config.toml
head_dim = 128
vocab_size = 12234
activation = "swiglu"
norm = "rmsnorm"
rope_base = 10000.0
qk_norm = false
attn_scale = 0.0884
bias = "none"
parallel_block = false
lr_mult_o = 1.7
lr_mult_down = 1.5
lr_head = 0.00658
batch_tokens = 131072
seq_len = 512
doc_mask = true
MLP neurons of a small language model. Each row is named by its layer, matrix (gate and up: input weights; down: output weights) and neuron, and shows model dimensions 128-319. Each number is 128 + 24 x the weight over its row's rms, rounded and kept within 0 to 255. Numbers have three digits each. A neuron's up and down rows have the sign that makes its largest values positive.
Before each neuron's rows, "fires on" lists the tokens most often at its 100 highest values on Wikipedia text that the model never trained on; "fires in" lists the words (lower case) most often at its 100 highest values on Wikipedia text that the model never trained on.

fires on: " in", " K", "K", " UTC"
fires in: "in", "utc"
L4.gate1212:147111125117139114099148134126128143075119127135161115137107113156137113152106132123165172119146143144135107115136133109101073135137138123094119130146128118091094131129150124127122130122105081071119093155074117172152111113125137113130135155119105179161121124138129134127166161089125104130126152107086104114159135154110124143115078103102079172108120107124165147140141050153112118126140134119149082118109158109130090135141157128108113111107094116108120136138115119129151115134144178130133147133142117126142161121126154080140062147155153131120124125089100152136108108159121075109
L4.up1212:142132148174101096122147145170102117156095128160147104083135049131131087175108119155109104113121163158145165170142145114144154138105119138139127165163117139182091130164145160153145116133098161135109106152127096134145138078054169102146089118077127135145143133140116121102139099116155151139146132132100108126177116163159139168124115155148159098138118140142097123101153126157170124147115092145100087188118099100150173169127145127126112121161123129127156138160153165129121151094141102140139085100137181137121148142123116105132123102131114136140129126136159116132168149106143137128
L4.down1212:139093130103156103137143152109121110151094153184118103095114154109076091107108136119141131108110102084174126131093126141131143140087161120058115124146117115117100110126125153148122174161103123159138153105118143159114156155121088095121080127143109081097126158110153096100139145157161134163183137135118145140132136178100121155087127137144159107116139147059126153154143149137125148125127141131133127164119092150117103099120154102144136105098107171131130100132132133141167107155137159127118132145092126120115124139154090116127110077083123087095147160150117111123171152123138151137

fires on: " of", " at", " Mount", "MS", "at"
fires in: "of", "at", "mount", "hms"
L4.gate227:116106158139133103119083141194077124113128143118144139155147142109140111133142160143104125109112110142109095110132095158144101115097129109107115104153155152110112144177122143132161125088152143127091122132151115139133115108111119095210106136102166088141147142156072149089130112122154106181127153149095149111140142123124137162160170095112117126139151140141117116122125141166158154120126127133132181094066164150168098125117092084101151146195130104135108129100107091168148082130090128178133139118143149136107110119144146152133089137160107140167100130181151141102105088131117177137
L4.up227:132079152177151131137145079113088115133128118065113148101153149124157139098124121160177091152144121136156168185114123145134131071152112135129128142128159098108138147126130130115123110078134142090102141146107127108075159156123092148113147127135107173150139132111118155151161128118122097129127087122103114122142099143100126118116140127175066155115119121105118119165055117142087096133117185134121087128127126126093084081127122153141107078125137089139130121098106116130132120132101160124145136147138100102135148126110115118198094135123101113141120101140135106129120097119116128125
L4.down227:157132097117116144069163119132133167092084117143131132110126090134103087123130143128158143127143124107125115154095095120082146153124124136102175107173110138150138133154172189120158110102124133114121122149159117145136125094134120131156150179121148074137141124162109166077178146128083124166088156161067133139104157135115126109152108155128112142118106097169108152120169138133113134119127130130135138094099122130101128140118166104124136118123128066119113124146121115135107063131128131172156130119119139124127090115127144149108126145160110121112099102157123124086143165174142131137

fires on: " the", " its", " to"
fires in: "the", "with", "its", "to"
L6.gate261:127116103109139088087149107197155130152128134110099142148145116153122115137120112155161127079107108135130173116089120137137128122114132137128142136152125098112123130108127146132155076097151128086132141122143101094101075127168108166104145166098113150142115075070146131081153134140145151172105119131125115146122132146124161112107102125155156087109120095087102139057152149080140126166083079104132141150093139111112079135133127153165094148103136127112120143130101130118133161143112149106124089139154129148115101102124174138112133103137116168121077111126131113125099118135137141154
L6.up261:140119098101128128134107077166086122140114149178130147127109119127108133119152080086108130159110098146138127124163124118117157123141118091152142107128106132132156057142116142108121144139121171088114089130117181144158131153119112116110126113109126140105124155118183091155120114153149146137152114125124127127106138110116124130089115182151113099131093153118127098165113072126154161143102107099138148130142085133127156159107135103121141106147114107121116096147131122123137139147095117104127147164119139132106133100105161101150109113132099176130116157115123061106135117132061126129
L6.down261:123125132096085139117118138117139119123152128118169117138130129132114155157138121104128182126108138133083122144093111105125128144162130119101120087095094145128149174138099146114097133108127075122103111070127092148132158159150115090133084090104146164121117131142167115188134150112126120130130125107124141152176124137078136132107169153157115165090101120153135125148162115141135120107093137110106131118110125157158091131174131124139110097110134111180114174124154139116106176110113074077144154089136134137113098149148156106145125127080168109097131095142135181139128135104106197133

fires on: " and", " which", "ing", " as"
fires in: "and", "which", "as", "single"
L4.gate1022:132063094112115110129164100108091128136153123128137121142103107108068107147111120111114136129156106162121136148105114140139141110140128210168079131097121108131137124143167137151111129120095157137116131144157116107088166141138152123130138094128165126128122122103153145131140103174115160161166146101116119114162113171132138140093161132085110136099117133136125179170093116158139109174102135167122136164127178102137151138101091145100096101115137126105127136110142174134147096124105112087098113137126157129082137126126101114110088150123099151097141088106144133117124127143162173119
L4.up1022:129150116150084141116145102137120155116128131129148131107121106134114090154123120116134138169135124146098169102130149146125093104131127170117146151177152141116132114135125143099132102132126111143157151130118120110135117101137121109123125118156114147135164178142116089120143112115126195157149120145118142135104133107135126113128128121133117166099104111183143110130112144156144134100117144092116080115112126111107132097130119115109107129151134177117122109131104155136194142143135130117157154111145130142102106114180125124104159118116160136163129140121125127115137146124105111138
L4.down1022:121101159134143139138137111116106121095126086118100143138111110159148129119171100161182144097124132139140129110134139117114114115148099121157134158089124139105088116131140132122133140086143116141111129150138119144124144101128136139136118093102152172152157172121093117137155159127153128157171073116117149149122175095155124132119142193099143138131103129079098120118139169134119122133137175123108167082116123130154123136158072124099099181182130092148124109122113064087125161148157150148117158082127150106145128081124139137111110179134106099121143138121136138142126149114116107156

fires on: " to", " would"
fires in: "to", "would"
L4.gate8:109098077145165107106129149160142116178118128101157145143129110120154115147156111122130141153141150099141152127132133132149133128125151095142166103107086155137150096108092162118105148126061129142117166146151122129152109131141140120038122106133104155122137140143118056099105103144124177064164159135062151123129107153145151167120138142135131140092132088136098134142163122140103153101144116108127125152134135121140139142128141144100117145106154128169121146139112103108102124124104122109101120110141160181149110066076133158123143091149119151084122127084148138111120124146137133117
L4.up8:115141132125145117106135105139145104136101116117158135137092111126116156075136135084148165103154084102142135126146174122145141105078131139146175107169134123110133109104138139099136138155127131129123148127150132143128126129113120079112091110148127110150102103150126128139100153161132140092130189130136139119123134105116103120103148111158145144098172171147082116103138093178083115118155103160178125079092150125097128122140139163149160116092141096126086137131122153142104129109129136105144136112168101122153124137140137174131138146135107099146119109121148132136159130132145145070
L4.down8:117128104169144116118182109148130131097117112126093073144136148109186137135138134115136120126169096154136139148132156085104082139147142113114165116139147102108122115158123108153120129116128136105140144152104137143128117112144111106045136120142152136161123186147117100113121140144134150111135134100111124126104111147106125140108142091155122147140109154088121077186143114123108128118120153162177154119134186127109100130137132154157141118139208126140158130129110124096148155088165115172111189162083157118150116093119118181130155077146152159149127102105103135132133113126099099129

fires on: " with", " received", " in"
fires in: "with", "received", "in"
L4.gate739:111152122171130160164149115132098156109152138150120144126104130129084146123153111096116119122080101100130101135107126142097083122143141118166080123091162146091155152118144138171113120122117104122146140128118145094144145142074143127140149164136153161125108135124142131112176153158123167133155130104110135130145127152146141138091090113127119071110115114168079138113120117117143149085122146155136117117135069092146105149131094125131138085109106075126122120127128144120114080155101154141122156138111117088124106097106118104096105117144140128085121156105139117107117106149146134109
L4.up739:178141129108141151109117146085116096138147131127153146117096145111107084125131136117129141116149107108103162090150091148142145145166140134143124128101097152086151157113137148141115123163099128096102146127134131105114086139117180161124098157128089118108122091119087102129149091134149117155138118096151135114112115124163128079154149136086116119167141139124104117132111120149127185114106111114120101122162123120127123145149143091143160080140147093111110115136142141159139113145112117127143154175149196122115120098107125157128138164094155137101107153141150135087113115138137104167
L4.down739:116136144113137131129138129117131151133132120116116127125127155134112125120142140147106132103111128111122118122076099163102109128150149128143154176158126140123161104125146164157116084100105076106150122099125134154107110134131142099132182174118107145086098148105101078125159167129111145120134156090131094084145157125145171177140122166140107148111072155148099121186111141104126117125131094129106145148127141115134070136109177134168133093085170107139120139154139109145127136128123145122101126160134123111115125147108148145136106131120129129108139144117102072119184145162154157168

fires on: " the", " My", "'s"
fires in: "the", "my", "s"
L6.gate677:134131129150103102134136120097126123119084107147116162129133122110080087159121109110162154138136148124120129139148110151163128091140101112125121155125126072124155159113113112164129115100119144141108096129141129097134130154131131137135124127139100116081141115119118135083119136101126139108113071130140129127103116121092116080111171139187134113138090160117127119106144143127086153113125102144139105106137162113130123156134121108169137162150111115095160130131173192099154121131136139093148147083131149117136138066092085138157118156118162132171133087090124130122124128099138132136
L6.up677:126199144092124146122132134093146133103118133122131163106142119150138146126074146104114095154163125119159148182120112134204166143088125114160109146101094096143131177089119140134150166114167140160170102142143130086085125120109091114156095134156128138089119124122108110107072115149132124080106099149128101127163087094142076135119133153134119076153144163114087088115160138126126138108143149106124117138158131112146132124155129090137118133160155130089104141160148113124166106150125108148095109083117155153131131135108119160129156114170133126133119128107160142112098123120079102111
L6.down677:182122144135111133135139102114109127144144102103171113166109167125129110150122116140120095125180142084135099156135135108129157113122134087135175110134112100100164161152131135110140125111144117151132114133163157111101108139137135063121110112126125116128165126106114096095159172119100162144177121148179076131100106124112127123123134135173173104129135141157098107126121130116124132085129131096131152079230145127115133117135130147146143169104119127137147116127154146102091086134132115156122165109126152109153086125101156167105106165198122146126098150122141144106097146121131150109

fires on: " in", "In", "in"
fires in: "in"
L6.gate841:125126087114135075104114112123117129118144113100117129123099120126105164115091091111149124167131115131150131127122141158080181106111128100147113103116103095107147111119125115119106110096093104158111098068098145167130093127101098123095119149125144141108132145117126105108128135143152098118190113182158096132107116099093185135122142159100147150125094121127142126175108127163114131144123094141133120140135110178101144128131108141145105112168123129098128133113126106120113138170169114139135150117140123167096127069116091150124141145137167126116104088125171145129173175117149146114
L6.up841:143130110107129108101141123162137109165138147106140137096130129109139136139072123123133156160122143153149119193146097121101148166134130165154134106125176114132091127100130103121138134101126121144135152136131129121122106160093124108102112140113112140125146133120163093073159107172168084106158154165117158130122111119070073081097165145166088125134142112119121130117115139154075145125116130102105140125085123105120165131081130120110156149148128156110137161116133063119124163142139112120115114139117111149091098094122112124119132129147107155126148097123100123138100123171112117103
L6.down841:158115164153182107127114147122062138142145127100151121106133096132160116132116171114131120152140116165105111149127092082104067133120113172114105098114111111115151142139133081147142138117126111137130149115099098121147150080155112138147159131141173174151110111112098089114103122161091114158173129135109135112109100146128142173135145100227152101126140122111106115112141091141070107121126191127141146173147161127147105126115125113120117125073070157134147156137102137104147127092129109080122151123141152115093099151116112118147116164140072143122143130092112160082147149118147130106

fires on: " in", " In", "In"
fires in: "in"
L4.gate149:099108122097093132126088129135110166148114153103148131154124100164142073140090120089148138151128113140166191132147123146149117111143152140099099111114130116148116103180175151123142130108129097091136147120127098102156167087092102124144133108148121140122110113127162125154148143109138113092204098149115128124089083113146145136165096138135116125154114140141105099152139122113120137133149140106097084120116120066165182136082097117142138103137130151133127170180152108119152085123135143122114137123129082163098140136149120152136144137140111108131128190129171141090170149126134123129
L4.up149:110128123127148090168128131106158135108111159127095091114175146137121129143143129134129139094135102072108106143120131186118127103180156171176134114130118108121117115140122115098105126129174151153109066138076124113108112092103125106110129111102130129136078123182109159125123160121154123113117140146113103091119112108105117117150154139183138092137142081140139189141164087143162114149136131113149132146126126119111099139098083058072137115172117132098165167143110109119146127109113122131156172116146116160106147104127108136116155126074153091125169158157150169148125151116127142102
L4.down149:163140131130138108102119120099128140130138132133121158097144146120148135111121150120132120128097156155134107143158138066148111126164163143122119154117099106096148116135145110141145139120110117156125157093083081147100101124103127092156131120167115139104116147128123084159136111106137166119167111127142140104123140106137165165159141111160137132131110142112154128146105114119130145117139130125150114127111170081125160142114121141107086122151179139154144150185138149127132093081156129163113109129160096126100133083097158137107150135119094112098096177093114160138134137113181093093

fires on: " in", " In", " on"
fires in: "in", "on", "initiative"
L4.gate970:114131139155119150145128114105085127105127104051121125135136090125137098097113109110107130137151141121143092100135111148147127163117109124166152112122144182118094101154128126114157112134159143140100144127143135134150098128113095116135129156148137165112112101170106135139143133100089154109161099124185104131118141106191152143154103070161138111088134138189116111149108112117110112114147090134124125172131149137129135121112101133160187137112143115134156151123123142109134121135122130128093152132152117115166116108088085138103128182109131129141133108123177150146132101108146096109
L4.up970:147167172115126124102112137127090145139154139118127077138118117130114118132103115161110166137116129108121152142088157171159115130109161138124152140168124133116136108137116088139096142127118101137135172118108151149146110141155058127151141118119058130119118147123132057128153114138132138117146135138140127183109122159102130113118172120143167148136111114151118136063164119119101123113147136149113153095169143161116147151133128138119151157127129124129165141111125161116104143157116119141128115155118119110156134147160102137079164144107119119113186110161101151130157136117152131158
L4.down970:111128174151118163146122132073113124118113107072129144078116131168112137151118129173142151142103119119158130135126154146102115133127109116107100106148113136147153150143129096107138115122132135126150162116168105127078123159142145128158134149072137161094099093135093128145192183082067130134139147120109150121172149096155135101122093148111100128126142128156144102086088111086124103134162111090114087117144128152087141109133172109121172094154127150141125149134119157083117118131102143086110118135133116136151133116153128139166153155092178109110125142129132202146123133097101098124

fires on: " in", " around", " on", " to", " into", " within"
fires in: "in", "around", "on", "to", "into", "within"
L4.gate326:098107145178101161120121087107129157097133115116132116115150145148140119104123119147118143131107102132172138129105098127092153149139157125097135124117136122119099123096139148122153128115176120131095125135116133133130128123130102155166133125091128119119128146183110126125119137079123133147133119135068131158132187112135128130150139111160115153140089099097166161142126102115145165093110129168123132114107111085125148129171081102088130144125197138111089117124091102147111107144126094146141098125151151131131106119098132092129137097070129144109134131089146162132127119137160139130
L4.up326:128104147161115153150128161125136123123169098158077149119142150134167108108116119121160139177127109117078101132108096145140134124147137074138150130120126120105137164161121162167136122136124156108151139126128116126134096125114130133089131114120119139123085118123093102122140154096119088157153124128121112108152127107148098146105117126126121083124118101122124111143112142111150143122137141127113150096096124113077121103072112082099099130150112127144131145116114100139134114097164089168175102134128103109092156071090110098156172109141157114091128096149119132118134122120152139125
L4.down326:127124119089122126124095133141090124149118119120089083133087117117075122139147104144119116107083133122125124144138112113160118126177143088152099137169130107117125147113130090156099125118131112115101150112132125124139105203120135137123105152119144093186128153074117075100108123086192141168136137156104165109116130102138114134119116137101165101156082092141137120156108134125117154120148125149105110115143136126130092159105132148139152139147131139153125146118128074175097177129134108125088129113123118121094144089135137099152139134100134155107180151117116103133175169162165140147

fires on: " at", " At", "at"
fires in: "at", "atom"
L4.gate162:139107143152150098118041122101106129139167092116140102131125098131111132132147076103126107098112123100128127128125138114122168117141153086131114147134085179128112102156148124131117136124120104148150093147084152153151178120126088125129114131111136122144104128136095098146155137110130163110100149131060121131131116103192115128129132158131123102131110135106076135122120122141129175182108144147103116171135177170148140109118124123161119107107133148091104108123123136130110147145141141098103127157184138106120144080129124117144134116156154129145115137122200137092130089110161192124
L4.up162:139140095153124122143176109117131159169153131100131112138183161126137086145123117096151168156119115106118131130103150115114126090192121153163145136098133143149130113144164126131104076111129090132115152134128140104100146159155133098134136131163119110182110092134146117112138120086101110138122111132100129127120110116158145161132160120111113119118143148119075138113160067137154130124145142178092103146119122122160149135111178100123125142066130116134142153124105097114085130150179168172075117129139122120139108069136122097161093154108114163115131124138168105115147115060152090112
L4.down162:122085116135136118082076158138086129101132122088138137120120137118112170113125138109124122113152170109141164117074084107118163143122107132155148132123096186071099128114173143126157146109121132096152128124109152185143155134108119082134113137130120166136141166115084149131143110116125126156111160121077155175138090135128165108155101102154132115145141120111116112147151153109133141114161138132141106106154149157118098125136108149145102072152128130104067160147108113127087102127129153115135164124129142132143170120112138094111159141123085153145094091153104137125139128089195130086

fires on: " the", " city"
fires in: "the", "city"
L6.gate245:120135100173114144100138139117121138107123153096123142141088140129159101116120062109129126134157126142118130138123076121142126121120131123152121121125167080104133126145148101144100128109170134092135103111123101094091114135057111152114109137107102137097121067093166148143141146111099098120147143093109094073122092127095127131143108123142139135144085142111149143127150108122123118165136155120125137120102130128114109100088113151161106113121157128130100127118108134169137136082160143121120132151128144140116128131091150144123113142164123103107133122163101142158114107113117152105
L6.up245:141143132123139156093140115152148110145128128105165081171115179120117121101057108106130120161159159126162079110146119120111134142143104152141156142152154133146111167180146127141103096138155090122120170147108141106087156104121107153142099157184128097076098101135138165136160150120110124153141072138079146094065141124093154134149134138154154114161151172106124132181130145144134134121169126120151132141159120114113099131148123118116103097165172131128141164116100137158148150167118123122154168117089099124094105147131144140097119167121105134125092154145104124113116114118128153143
L6.down245:216142118137113114145171096093106106131144085109137110126127148116103159139155082164115117135122144132137119149118122155163115140149114113100132129123070145105110159105092125135151124122127150166141160133139103090163115153112112105132127125148157151126124134151128165100096153121134136104102095133195150134097138136104149178088126129150127173126150135123111102163106111136136137177140150121147107148174101105087126147134144127064152122145081156134117129159144110139122162112142124131130105130171178140145077130123111144136152187138156126166104136146139123158169129134137134107

fires on: " to", " c", " by"
fires in: "to", "by", "can"
L6.gate766:137088112098119145092093098143139091173116139129077165133151118139148139121104129141159145144100104145122121133136107156095150109112106115099135130157149114113088130125100079113111178099141112143111167108141137087136150143157166146073055155152134136092120124082141163174108091128140128108126113095101105131129088135149065122125167150121123138148130124107109135111152141151119113127127099163131132135140119119117146140085152148107162121145103142128094153156119123167162115148135120109105154100121154114111145107138134126106165111111114147157166117089183130152125103080108120099
L6.up766:116093121118169110100134134157119128116155149098145103126052137085177129175099107104149113176144126154147098103133082151148158153104109140105160128155110131147128115129168134141083134136167100107137115103108130120139101142097173164119088166136088145126149124104079148121134163153135134113138117112097162124107136156117102140152127134142156168131084114122157117135128150116085124127067139181115147132116113121101091141103109121115170148127157193140112146165114128176151118087147148103092139160121158144109135097150137150113142095101101148125130113089153126106160114113121128180
L6.down766:111125112114128115133120143156141113110100145139168137146159110110127137137153152153126108145147125112156115129150132102085098100141097164126132119100144112139124126120136139110113124142112143118099123143144128112171123100104089130086108129112163125127096142103126114114133133131092099083105149177104155118100081125134148076094156137136132119109128136129163137119146175094096137147126098160166132162117113163100111145149140120152084139098143092126110149117110143117092093080126133102098104114109155171148128108140069155182083125133109105165123126153109092103159072132103092132

fires on: " a", " the", " his", "'s", " an"
fires in: "a", "the", "his", "s", "an"
L6.gate449:118166103151147134125108131090114160123109102094113103107136191171135114127111133123120134083109131139163149171134101129104153108129120096135128144135139129097098151137123127116109149090152165125129113119130165094135149108067118146112120138091116123152118102135190099113150112175135116144114162086167110168170090138093119081125126133152139118092093138142139099109113117137098143112100089104167126167139104158122153097112144108124101101163154095125144094135141120149140124156077150138159128131134155114090077135132153137116098182112140110128179109149146132206124109145104114137
L6.up449:143157114171119137125162144102148123129156125091143153132130136102147120157140141160123110126151146117112148105145075099124106119098128091130136121149142155134109175153086155137140116115152136161115111138129147148119139128130139098140142132114139135142109101146128112154133073146143122109115125116144159111100097141096111153123133171141112150150132116122143148151133133124097103148128096132131057138118116137165105134155109137123110144135133122145099148120121116160116106161102142105123070135103147166108158126122105126086134152130112072167145087233118115123161122148121112113
L6.down449:135167134118089089122108147126133126150138131092126120125157166143143129123154139113170119148157143123144095158146161140142147136139172129113135156152134120100117147121119142103105111166113108119152184133130166148160096137151137119111173127110151164115117130140100101104123112146104145125160134173130114190149157125149130123142113135097147134129158110136137107182136171089124137117063124130122097148148090158111130120100115143150140136113152107155143153123162106097091123139074172151133088164127148200128075148131116152117109138113163125123156114161143137128141123126125131136

fires on: " were", " was", " are", " be", " is", " when"
fires in: "were", "was", "are", "be", "is", "when"
L4.gate686:112144144156132120118138131131151159131115121130138136103151118096094112160129163139156176095095166146140128151125129101113158140157147150131137151126088132143124108151118141130148150159136165136112108149101152141086106091083103110142106099136130146149104110131139106132190117078097141132128117099074092116149135093112155074109143128124101111103126144114175085159112113138115135090130094137144117156089123076134089122139125179105121149142119161133111099139096163143103138159145161135173089141159124082145125124138138129155154166109104122121074146123157132158108144108166143106
L4.up686:142154131129131161104088099186137092130114188177150134157119148087138149163173117134162114150140139121115132132101133157176125163155136112119138156125111119135122099119143088147149124167169137130157129158088168149153089121176140142136119126134133094106100154132132156133145162090110086162152132093092100210141110091137156120097120146144143127140106126116126127138080128157136164105132139131175181124119109113090108149167108171101096129105144162143129113126091113136106103075147104094162130124132152135125071128173092137131139137103180117106096116136131125109124194071145097111
L4.down686:136106103134065120095130113117105155110097108140138140149124120097134126131152144143146120180106134127160111143154140142094100120179127106137153109142102109182105130130089124160099129131119187087145080126105121076117094134142126098110147122078127175145102127071154116099136142107142128179112141128135079151127153146132154084132153123113123091121116147129117111147075147102092141110190104153164135128122161177099153125091134125100139136135108124125170119127109162114087133106123180098131166140149157168140061127114110114117144129127127098084141114104111097151114097145126157130

fires on: " was", " is", " an", " became", " died", " very"
fires in: "was", "is", "an", "became", "died", "very"
L6.gate1247:161093161148135143105131158122118111125121201126124120139087105171132100150133151093122150166137084141176119141096102099146137095121112097150125147103140136118145176137098176127171157111164130141103133091149132123131136147126163110152124129139129128122126081117116107059137143156130125122146171121145134131094114144140130131145107139167147133126106156142120123113116143143168172128144095131131176118171115131109161154091104183128182104148108123103104146148141129142133101137117150180176121162134115110113123134088122151124143129125114115107134107145175130123150144167119098117
L6.up1247:166097119197157098100105168087168111120136159126193156119133120113142151137124130122112144125158119132135139179122143075085164144110116132160122146140146133137125127114135136131116120125109145122150107095133108097091108100154133087130108123136108150121100101146095091089110141121144108090126108154124119115113100147151166126182149121116114124098137137119110105149166105160148138138113099138137139160093131107096159097118167148138136128127128108125119145102092131147100141134150155117126099145099132115118137147128160150173099175121135127135132135148119133163128117149143199126
L6.down1247:151132126160124112074161150083121132112147156131114131161087144130113135155117067105083102135092106083140102133109077064118132121145118107123160141101111125104135140112108126112143100111126123216092101122067119079163138121103165100109119135148116137163129153146144085129106091074139153103165118139119118124127096104139111139090169084146112136165142112119132129146130134165139106136107144145118156128146074098125136107124147144132125155130101082110117129144085102129128099099126123148109113108089143098121154094148152160125110138087127119121107133183146134138136123125140144134

fires on: " in", " of", " the"
fires in: "in", "of", "the"
L4.gate501:129167112087149135133121119115149124092114119103160113143138145117137153115117140105174116188111114120141133112139145106156107167084126139092130146133121135162092105121085132158139141148109149127121150129158117110131136152124154189121124174136136118113165145139123150174142149111166115149116125111115129127180124126114129104108100139132117151142114096134127089110103101125103105141091104162121135140108132099085134117146130151146159153084152095195150126157141125102133129142101113085156119148121093105085101139120108129100149145093114121067116154137133173160123171107107151118
L4.up501:073126155136086122160152107122135123128122116110132114140139130142084150116108123120134138153153123117141167170134113148149121118143121162128162131108141133147133159113107129135151135136108129123112138115123170097145108117130137136155121105118128125140118132172170109114071146139140155163079145087121149178141154112099119153116153130113135098120123130157166140075125060071152105062097115134102094064122148124110093149121137132121098102103116118138152116164152085152131150139110135143140113133112075121124142102112100089169127132100136168143109110121156165131129150165152141129
L4.down501:118144102112144120123156161091101081145115136154092086113154152154099154140114109140126110135122109148127172117133168114140117165126072157127147121129114110121106108160103113129140099132088140182121155140166112125129130124118125121129095125111112131131115099092132128156148088126107120118116117080139114110122125115113105102075125129145136102135145116152185123165099084125147136111123107124154157112136103092097131161132171138125101108120140137109188100160122114116133133148126094161120141141152090106110142150136106109093084119146134157131123174125145110167109141169119145104

fires on: " to", "se"
fires in: "to"
L4.gate362:148119072105171135147161172114119101098102127121142139196150172139134122170148157117095154146142112126140144138114096128115128139107114088124133116146118159127144145124127110169156121101133126121117144132151136130084167113165116167149141120140147158102101152120129162110141136124134120132172130083106129107101137119111084138141092127134141119144147116120195140097118140124095166122158146153173141164118092124129144104125099116131134109138171076139098129112106086130119121167101150130131121187130133096128082147128080165131112135139160112132142112142130151132140030114156179108
L4.up362:098137148156093104126133128133106124164137115183186125136152072121122130101124134128135150154141099108116153119136154158117158132082134136111104153138138134111084095130144119138145129132125118168112145124116123100188154159127157090132096162116151073132145128132085116115153134134135112121106133143114174142192131163151095131110142122124120092121158129135123177107136164168095135127146111117101115115146123134090120155070110108108133144123153094161131153106126158161106109127112130142120131118134116163117104095061152131165124138134091136134164182166101141113125136149105116083
L4.down362:124117147101099116133173090113094107068137131157171106149143101091124104149111142122133167156121132098134120144127124127140123144147144155177145115117192115114157096109139105129156111103138140139188154123163132123155107156168135088147172131104139090146097100104092114112144128093143125138162121107072147158103102109126149163124162150126123123134132150140114174140129129153080105122141117132154126110096184135144124143109147119117118157152176112110125112104118107195135135155132157140123105121184149118059140097186128122136160148141142145119166111137149125141155176150142164114

fires on: " is", " are"
fires in: "is", "are"
L6.gate654:105143125138130129138133117121115142092139134125138192096135121175143160113131107144122171095143084140126102145061127075145126155131135157132125114155099098150096145142122140126159121142120152118144089109184140127113121162152073127140113134119103097120179087124127134122130082172097133122148130144144115185115124132122112113159134137133115146121129178122096090135085120130098115131107097134119089122164139120131129163101134122185148109129133124157111140144102151115082156141125126155081161112169160147100150127157116156135139117137099103167075113086145139140159142132150098143
L6.up654:159121125166132112111084140111133082141149167131140170145107110107172173113099070104119189126143139141107110120106121079129102150151116160115118122160125117124131111112147134122158114125146168134160085101139138154127128152169099118115085198095104134103172112089071128105114138147095122121168134140136092144128112129128149102139130098156139138127148123103146119119114130132087141143153149161107142159167096133106142146070086129124107153133138111079164131083063127145148115124087126195117099178128108148095096134161144142132144135138144135134103137151164113105092157090107132117
L6.down654:107124109143127143130128113115125142158123098131154164146145141141155137122088096103121123130097168101119085116100151108169198092141144122132131137155109123159112112108113116124100154115118087132162106115156134124136121080137121102154104119144108111106126114101130144120125120113070095114153121083117145124157152147120119149092102164124140137110145082096135117113074108142130086139105106124132131172109111145126139082137143119157138152160123113145141140112101103144098125152127128179103104136131148157101139112177157152145129111082101115166114089121074157142116121106135150137

fires on: " by", " of", " to"
fires in: "by", "of", "to"
L4.gate797:117106129152149118112125118113142140151114126093104107146124140177113155079102142098060144128105119131123146138167094138102155128123143149115119082203154150141129114148111140145171165102104128121117106112178132121105084151118151102140140154124146109107118120087109128116129128133106094121119098097122142123129147117155141142117128160110101137116123156090174143155124138109134117138095138106148113143150146153081134159169141126106089130126072162128156136166146180174136120139123132145102135128147153080126117127191172174100155142151157110132128104148133115156113141153121120106
L4.up797:127113094165103085112120095145143133151081138095174134105145166100161142104116107082110087156115119087154131144102130122116157122151116126111166136175129144133111084121115164072155163112114122099108144120152143142096132099126129098126132075103115171147170154107137129132134136123129132106090112147093117106120082130118154149125141122148080123127123137124154081157157082116158131129163136117162135168123142111134152136076144106096128139162124112148136152132113122166146131142116131088105078096141136112108136122136112108133130079133122132124116103117123137121155146160103093131
L4.down797:158124113105085124155138118134125120148096153152159107154138125138135119114122199151129112167137157125144178146148138140128138106140125121131101130098157189122099109164095139116129100177106130107135158110158147138153136157149102143104121107168128135129104147119186163091157096218107101198143143132172151139141118166099136157131106071133165134134098152121127105181129122110118189129154110143118155127127111124127101152152108131139155134141132124139131083133141122129098102100126142074117158086062141126128095134079098115154119125133123107123122104156142136124153106089134160149